python train.py --hidden_act="tanh_gelu" --init_std_up=0.0285 --learning_rate=0.00629 --lr_mult_o=1.5 --lr_head=0.00414 --decay_fraction=1.0 --doc_mask=true
MLP neurons of a small language model. Each row is named by its layer, matrix (up: input weights) and neuron, and shows model dimensions 128-255. Each number is 128 + 32 x the weight over its row's rms, rounded and kept within 0 to 255. Numbers have three digits each.
Before each neuron's rows, "fires after" lists the tokens most often just before its 100 highest values on Wikipedia text that the model never trained on. A number after a token or word is its count.

fires after: " the" 56, " |" 5
L7.up635:149113100095142125093118130168147120165191175060080066087082129162071123056162103176093167117163140118108100113174124147162108148135107146124110129141111154118170121121197149121127159105149127124140124166150142110141107106135155141177143109091128133104093078149106071150140099122087110131117134183144153083094119150134084083203168129146121131147124109118107110189182102137134147077122

fires after: "." 46, "==" 9, "," 8, " |" 6
L7.up1392:189160106125142113115172092146108150104166101186142138151105114124077087146084092149110089171093091135138094078121107129174080162135176116099182175104183128088108140082173056120112103146095218160088194158137192181119143123141073169113158103131093130111115124137104136169158147163165144171121190121184094136099122110142072128160128108155111177116130110133132097027109135155094142146053

fires after: " C" 14, " M" 12, " S" 12, " A" 10, " E" 9, " H" 6
L7.up492:154142077157126102140124135104132145120105117147109112167146077084108177157127153098083165079087153111116085181127128153115047139126148153159154115144081133162102122144117183117144173103147171117145209167088138133164153108115168106090160106156065157106180132109181080092113118146095150127073105127116166147098154104126105163161073107111171086129164132177117090105079103172186166172089

fires after: " the" 28, "," 27, " The" 5
L7.up1389:093093133122148151156152065119112149113178116166117110141136127189110090181159167160114116145138110132105078075162142137130129109114125149041161106137140097149104099182141144126121158074089148137184096073136132104148091099177161101151184144096170144188178161133161081112150133119095121119164095155129153102139114169148069103147101129144090103090100179114102127171134143153139117098158

fires after: " April" 14, " October" 12, " 2" 9, " November" 9, " August" 6, " March" 6
L7.up1666:132123144129063123156140134088130151185084122090141127115073151197059118145135169124140127205129154092137194116140107160147142141127138094105122137133119110122181094108152117155128112134090109148096094137139099172149142118127181101153127159173164144154082137130104156093092167106170144143153128113124148139110200106120151110126115090056121130139095161124137142185112124124213138134095

fires after: " was" 20, " is" 9, " at" 7, " are" 5, " been" 5, " be" 5
L7.up25:126084169125066139127147188124142165117150117108106128138154137169103144132135166082147146062143157088090117089126070133136168147088086157128114094126133092146150136189128121116108140152095098096101107122073168145155158182111110123148116178159104195099081095109164185104060156068096107151153104062150119098116103101087105180041109145157137145137123120133178173100077146137175120166061

fires after: "'" 30, " it" 8, "’" 4, "I" 4, "t" 4
L7.up1601:145170134129114121134079143121057169146108161094132137129069142155136131205103096114162139129050100145148222064127102164110106110131128154158105173121121171141119145166152147090081074140111096102093154107130069142115164165168145119159085139132156079200115177165162126096124081120109161116163148133121124125152170092113111143145164058095153094153074175126122122119145170167115132165156

fires after: " October" 12, " November" 9, " June" 8, " August" 8, " April" 8, " March" 5
L7.up444:125140132120124096164114076108160135149095101141133090094098123150113116129132165166125167086135115084124126156217116168168147131118169119090122168074099128076129160124140120139147149140107098134226111161152156142139180119164167067089126130176179128120110105151165116079124135133051123165164121152112105144143145128130149144108138168102140091105059176129183125144122164114147157128083

fires after: " |" 35, " —" 24
L7.up1075:128064168111063117156137146147112103107146105190137164112137168163157118140169166115121094173096138096136098129097133182119157148166135118137136114105164116095080122132065135083099108129093099186105113141137104084155180080117150142052131125140134126141102171155152120158099123096151108118148071126155134161113151081156099170130141149145146164126131154144120093119156066150189185115101

fires after: " the" 72, "'" 5
L7.up607:108116132168167132090153154122139155158118079056120164074140162114039197115101064173123123090145147127146183090136097091125045146177185092144102129123114139129125143087168127144085141130096179130124113172121046118128157152114154221152135177086193150101122150165187134071202114160118120164190073106138142148170166120106127075103085136089127082136128119129085152139128153106130089091127

fires after: "C" 17, "S" 13, " T" 12, " C" 10, "K" 7, " F" 5
L7.up1137:142076166141181092130075138135135116140110168111138165145153095139093068188068117070109116090150160132135160159180101129158071094095084175187145107192135100135105089126143121123144124156149106185189162185081102121112061061119174120134130062111164118100147107091158180132118094123104098060120064111092187203123126071086091114099083148186146055185124168103193106137135104177151085171150

fires after: " the" 33, " at" 10, " was" 6, " became" 4
L7.up638:111155124087115162144130137149121147143112110124110143117143126141019100090130133162148158133230142131083127129124134081128160128137143173179093126081130118106101151116143083143110132160093073113104070177092130114122174127155107132130147110126085101120163060131095133157146183098089073106118100155108172154137137130139182099100145116095139146149154063098090130122099142085156100077048

fires after: " was" 25, "-" 17, " and" 14
L7.up76:132165164098120152161068070086108090141108163130173122155123127125141072156157112132141171121085071155073121170095129122170109122131107193144147164068047130161099051067162155102161164128132084071116114146149196135065136113132099150128198111115091120108113188127077141202145144148071109152142132170116169130141127200161098114137130080173076140125072126121133199089139118125080110096101

fires after: " the" 70, "-" 6
L7.up717:052195096113110121158123113128098165094146183124131117170066088147133108194108121154104184111145140094084140144132167167110124083073147166144121133125132086126044099108111192168115139167104078086152146110144090152113163107143031118099139109117165107116162112131146142147148143127121111111159120109132152175124160163151152091133176106143142143108186163109115130185105160135037147100120

fires after: "," 23, ":" 11, " Label" 10, " by" 7, " Released" 6
L7.up1290:112140227159130099157109100088179153193127112084100080137147161132099113151118102175108091139093159114110116176138161085098158105124083108169161111102119131134122097096103099110202165122162127111131129189176147155176152098118085070136163167095206159220166136098102114072090124140118124098121101133075189130115108179128106144090106079113137085122106088083115094147152137149118093146071

fires after: " |" 74, " C" 6, "C" 4
L7.up42:147095126132102144206167106065103121143121168164139113115141091165153125071137152144115159116159151115105158136090115129161172139171117158119112140179153145154160155132200107137076133124105114162129127124027135132096138105135092126166128120088148169118146156164140100136146104123137189165039114171201120186136146147104103128129133136136124092199158130156081113121121153174127151144089

fires after: " the" 37, " " 12, " 6" 5
L7.up1384:093074093093181104104120077116073153132194171090097184120094089113126122087096072106158133113085160069140065123110111167140141117159091122117114147137097115141145118143157138101114181150159170118123183120108133107184107110095152143150093063123115137087106154146129050166119168115103072073075150142116168144129110022143095133100178168094136054127055091151167152114131155092156102092142

fires after: " |" 40, " 3" 8, " 2" 4
L7.up1033:123079145140157104216147103094153173111105188151129153119110114141161140127207171133128130096046098163142134148150096149160148124166092143146144127196168047172066112138157080079129106106104099113103178212118151109164134130181143123136129119099164121122146219107105155164118142157153104158089094110134134150120124120113142109151111100137102215119125098142082135174117062090199136116140

fires after: " the" 44, " on" 8, " South" 4, "th" 4
L7.up1994:143169146122138054078126108090138135107123095154087102131117128158125125091165131100091108070163135173118153151138115076154196138143144107136155120138153154140170098082082142178079163136146138107151098101136092143112138145131115151165125126170127069111168115138134158128132153122140050118083130137108141113126138102154114108144142147123132117137161113114074077182194186095160147119121

fires after: " |" 23, "|" 13, " No" 10, "W" 6
L7.up625:150135158138109182115103098070128138176126174103166132126099121207149164147132119147103115078094104094153172170170119212112071076155182107129140147148102100159144107118140142114138120130124106127071138138127185120112154142125080157172059132166136149128025162104142169139078119163126135129125147110192198162127162131125103135093115107171107123119144101150052148191156091061133105147074

fires after: " |" 54, "s" 5
L7.up871:133127074161191159162150096181141122124127131108142068118113161123084087121162133095117165116086173117071097137145127125136124101146164074166181162111161138103118128117121181148151090141107122151134107183142141112149166171101122099159136130180113127241101154088142092137143140154130079107145109126176140132163160200123167082092092087165130137186186112174079139078118102124155078202094

fires after: " in" 29, "p" 7, " to" 7, " until" 6, " of" 4, " In" 4
L7.up1902:142067108145144100170121119100108178109101106074165184119072114081079191097162146199183115163141147182095083126054196068139081094040125106129107120127145131162122153108089109131119105143148090085136184144075160113083145143089184125166148127129091089130123132138154123101144113178138130088120177188105125097165101102207147147111085160098098092150152080162097100102142113201136126137110

fires after: " " 30, " E" 11, " L" 5, " S" 4
L7.up1308:138065138142104097070103141154172093057130137142137131146167088185195096085133122099134088091114083085121077192144103093114118117118136146089184057123093142129130147138146128131129135093192185123193083121176099124149114133142132132138110132169135111126081126148137119116142194112134134097092060170117151136136148064150150149138116126092128122119090182097094181222150091114135129144129

fires after: " the" 48, " " 20, " 4" 6
L7.up2024:096088066119130126130116100141127099113133119060137103176159136094077127121123103197117083112124131163159113173131179160126132194136170083106127150188080155125133190111130170121082151103090144108152155134098090104111087131158131121213142128128138080121161143091134071159158103092117177128108096104079140079132128084108165171174139148136128187138177119171092188190143135188166090085107

fires after: "\n" 25, "==" 17, ":" 7, "===" 5, "-" 5
L3.up813:082184089098117117158125134172156125133133124083091093103138116094116131176157139080131183159156116172124127103139167096081124118106133154112102133103098137109166089102141121155147134185166145098139099042132166117144166041151095124143148156121149163162103048129142133090157091096114149168116135153130114109111080115112143166094130090155116136114165151121119128159227132159157132112151

fires after: " |" 43, ";" 7, "-" 4
L7.up325:123156149143127169156118121154118114123115141156167146141174132180072118129086057043111099105134130131124149128178141086121087132128118128110171096112076145117096125136157088156125137166133078135162121130121137100156085078130128135175115158129150166129118125148174193150094148107148162124098089097142174128092068137072161180105168138125118085137209082137076147111157096119125123115106

fires after: " |" 42, "," 16, " 4" 4
L7.up594:102135106156133142121167123104102135139092113180131124090116222094126159154074133128097078150073152112145052038089172113137122110081114167086110147176100148127102154183133123112147147198169177170131074153158119180130168132067116087113141157106103144113088119214128130137131154125091161140079125108199169111131143125117119172066137115127158098116120104086160155111115161131105136148126

fires after: " the" 54, " his" 11, " The" 10, "s" 9, " their" 4
L7.up1414:134118133123124098107184147147104045142143120107113109118113144164170136144119142092098162160139103087136047115109139119103139151169128109091191076172194177134115115105074103171100119047115157113119136124167123108166112119120135158125134138040172104135114202144143077128171125188143091170168171143122135137133072138101089124126157118087126130126162174136170147113096147181148097123125

fires after: " the" 78, " from" 4
L7.up501:152106181157130152123095155105143111148111130093079095130117177074109119140128148151133173140112138166120208141137131157140138144131165097118102095095138113074159083150091102069121154140132052132103089145195169138167169237106121130121098095096167085108110175188157129125132106129161150136129108180202098084140120105103171106080151136126152111153173092112154096124145211140183105074138

fires after: " the" 41, " in" 8, " M" 4, " United" 4
L7.up639:105143085117179122122107138178183098094122107145172116134123129216148128114077130129136142107086093105126124074158171144118132161080148166055161165103080145103160101098086203182111183051114184139119072171151158145130153110088116154131119148156128119088125128122147092033100114196072144077096094105140106082146148125108129114169093163145160096165161091078134149145112147116172141097117

fires after: " of" 16, " the" 16, "," 13, " New" 12, " in" 8, " to" 4
L3.up1346:179117158165083132125132132122160142147119064096151160137159125106075141125156147174172133184173167137149123084158142175152180128139122116120086154095152115098164130092098092140112044155048129157103101144105141078108100117179098153123122079146137083170110148150115085111064132187179100155076086130139074150134163105130139054117133181157150177148135106145111130127105083108131167035130

fires after: "\n" 77
L3.up1583:130184142098098080123137116119058088177147105137199156110150169114113113134141095128166150115122118136087200172143142107122120088140123173176164198110125154062097105179138195106148148177139130114070137107180112186110124131089088120128121108081115142178178114137156148073160168091167114134153115074100124096084146084144158121095089122112110120066149162125168147090099102189117117134128

fires after: " the" 21, " a" 13, " and" 7, " was" 5, " to" 5
L3.up655:113162133090150122131151133130152090134161129148150180178100138117120111101124118108165134080173137131109094125143156149102123075203109129160113149136099149137142062121113167202142146078099076076172139133192115130128154172131152141215120105122127119151121120096103124172178150123120086095144125111146133146163122142123112097169154130089152097119107103104084149089084182083141219169104

fires after: " in" 41, " In" 13, " 15" 4
L7.up510:064078095135130148160161147172129162162113063096138150121150122152160114105144124150128121170149154077184120159068129211133080174104111107132191153151149179071139137165069167174130146151085212112084134098142147147157127124138060127131091108156151121112141164132122128204159141166148099091145180109196065177145175135143117107089130156100163146144110150064166116134164152121103103066141

fires after: "'" 40, "," 18, " took" 4
L7.up212:158136123067139124168164108139160120119098077156099145161142148161192118154119106161167150149114128105139122057170203125126058142087114107101110177092142095129113100127130118114138153174091184103093109137134100070089139169143100156089171077159102127129133116158117120196178102128092117136140117147135121078131104133073128166091133104138159151134151102086141126129094134118076158117122

fires after: " was" 24, " is" 13, "-" 6, " an" 6, " been" 5, " were" 5
L7.up1099:127102197166118100151125147137112141199114139133115087097180082097086128126116112134193136159154132133133098156098109179172116138096114155102135167134136196094146037184075150133149139095122136122146252159090040171132137100076116149156131066122114080114148131098138112115138119141147241135074150143147148146091110153167059094136168130127110109163112117111189118092107134148138131128118

fires after: " the" 47, " The" 16, " a" 9, "s" 6
L7.up1611:151134137130151128126195102068106126172157167133151117168180085137117128168170075081147104176138114117192150109198194111171155138154126136113199067110095175150113124078132204115139112083112118197139180155158114154166080118138145148104127132135081183151140091096122161080183133133166146159140136143165123069192177125084090113145144150168138106131160132144122139107159115161141096099142

fires after: " |" 58, "-" 9
L3.up1599:113122099118131155098123109145187067092170150126095201150107139076104092096113156149120128152108095152177099167129152136138111117113191198118129159103070120158065083121110133116156183148110127122108062145133145131081172150103102163135128151123092129175092127177140151114136147166168056119105142111105153104172095128116131162160164156106063135119122094109117147181116154111104094121162